{"rope_fraction": 1.0, "init_std_down": 0.0345, "learning_rate": 0.0133, "lr_mult_qkv": 0.4, "beta1": 0.95, "max_grad_norm": 2.0, "schedule": "wsd", "batch_tokens": 131072}
MLP neurons of a small language model. Each row is named by its layer, matrix (down: output weights) and neuron, and shows model dimensions 32-127. Each number is 128 + 24 x the weight over its row's rms, rounded and kept within 0 to 255. Numbers have three digits each. A neuron's up and down rows have the sign that makes its largest values positive.
After each neuron's rows, "raises" lists the tokens whose logits its output raises most directly, leaving later layers aside.

L5.down1190:158180139132142144078141115152138149135138104156139134133182116125151099132165146152110126145135109134133155147122097112142143170145127094138127136106146140139142152113102159122112083143107178112134123106138130077152118159164051107142154140126120130153146132098124132139155096118092135137
raises: " killed", "arty", "ty", " dead", "ni"

L5.down557:102129105164113135129104142174125110158118129084138113116118121114126111136114167114140120129124122139071151132110097099134119127140166115110135119165117142119118140142133141126143183150150104136122151166137104173141084128138147141147117109137170122148134126156098109096197127115122116119
raises: "This", "These", "The", "There", "It"

L5.down223:173109134117160148128111104148114170170139137128117158098172169143109091109097112112119169095087165101130134147168164111123111122156128147145103093135105134136133113163164131144100145119115145143147133160085133109154153136161100131140154097165130132127120106135087137147173149100119132117
raises: "zy", "ze", "ía", "hen", "hel"

L5.down2045:149135111121102144126148104130142137132148116144123173115138129101158147133179108168187131173081049139136161136112151117114142131085101177120131141130154142123134119143122174141172139125184144163134148107132087115155147152167142158101103099178110140103140104130067152153097131116113122123
raises: " with", " using", " against", " from", " for"

L5.down1378:148112162178114127121126146139099142166149133130078145137109114167110102098144120116145102121133124114097108156127167109103180097156152137117090130126120068081176133095095144148131095102077077121098128154116135123146124149098100146095059117139154111099143121118082110140125136118130125145
raises: "ium", "ped", "ly", "aud", "ian"

L5.down1215:167114138134143145143139135133131111171110125130155121147152140125110089115131126151159080102117117137114140111162107146113095097157130115156135105145120110154145106135140140122159114138123109136114127172171150134133109152122121149140123085115148148148076107093108135097162133134179148112
raises: "ayed", "elled", "ared", "ged", "iced"

L5.down1851:121095115127149127128123089146130166147132128126137142123106150098121125161147128166138160144145129087121122133142098113151133136107090189107163148141125131127080142086092121169073144099150103123149168154159085111121126110129148119164109118160095115149063161136164065110162118086161132116
raises: "vers", "play", "v", "vo", "va"

L5.down2117:097149155098097138104144132122104180118133135077141112160118131097134109151137124099107136109091121138120158121120117124148159103099141154138080122154134126107126152130076142129130194128125078124115162119139137120106140135103116121130110145116162161148074085095193154143089114120154134138
raises: " following", ":\n\n", " main", "ning", ":\n"

L5.down1301:124125145138116138102134105161171140105168126135192121095111131160152135128101137112112085119149107116148134130133165158171159110133145146147105080115150135104134143142178123138126138106153147081115133163121088123104090108135149174128127131138130106156119114116145099121181151123176151129
raises: " scholarship", " studies", " research", " study", " analysis"

L5.down878:136130126066118146166140142066147164096130114152152115113145117110182150125123102172146114142139144167110154161109141109118157141118123101102074075112123182126127093145123110149144138141140199163143127150170133134111108161140092153118140138086084107147082135106137127138131134139145156130
raises: " been", " appeared", " became", " appears", " drew"

L5.down78:111178165139119131131116155117141107125127156110091114087092102114093120096087123152139136106118107101101126097100102123120099135124130141085097182151149114169126110177162134092145124072151163152117135123153085160099129097125154113124165132124147114144113109148148125106114133100118143115
raises: " years", "ty", " months", " long", " weeks"

L5.down484:109090116119109155112077134089134102170141112114136104125138124128113120129180178131129131131134115119115127144137137123151107128096130118105120131120092117119126143136139143166069157127133104123167156105171113095122139132091133145132137130166111121141136108110145196122125145128134133145
raises: "yl", "age", "ler", "ys", "hel"

L5.down2066:101101112136124110167086127146129126130142154131123147079178111096146138135104106089158127119115105139106145100149124152150171125124135129114145093103098092141121125126132162120124177138144189094152123146191106126120127100140132119121099100085155108155127200098153162085142151109115146174
raises: " currently", " now", " recent", " remains", " since"

L5.down1016:127127103138138134129102118083143132148103124124069114155100154127194145145146088126138106098117158086124136128092167155163126152119060146140100141097143094155111110124144141126140119189152147103122090132165122114133119132124119186107108099114141135086135141098146106152114109105117183133
raises: "pt", "ys", "e", "pha", "ots"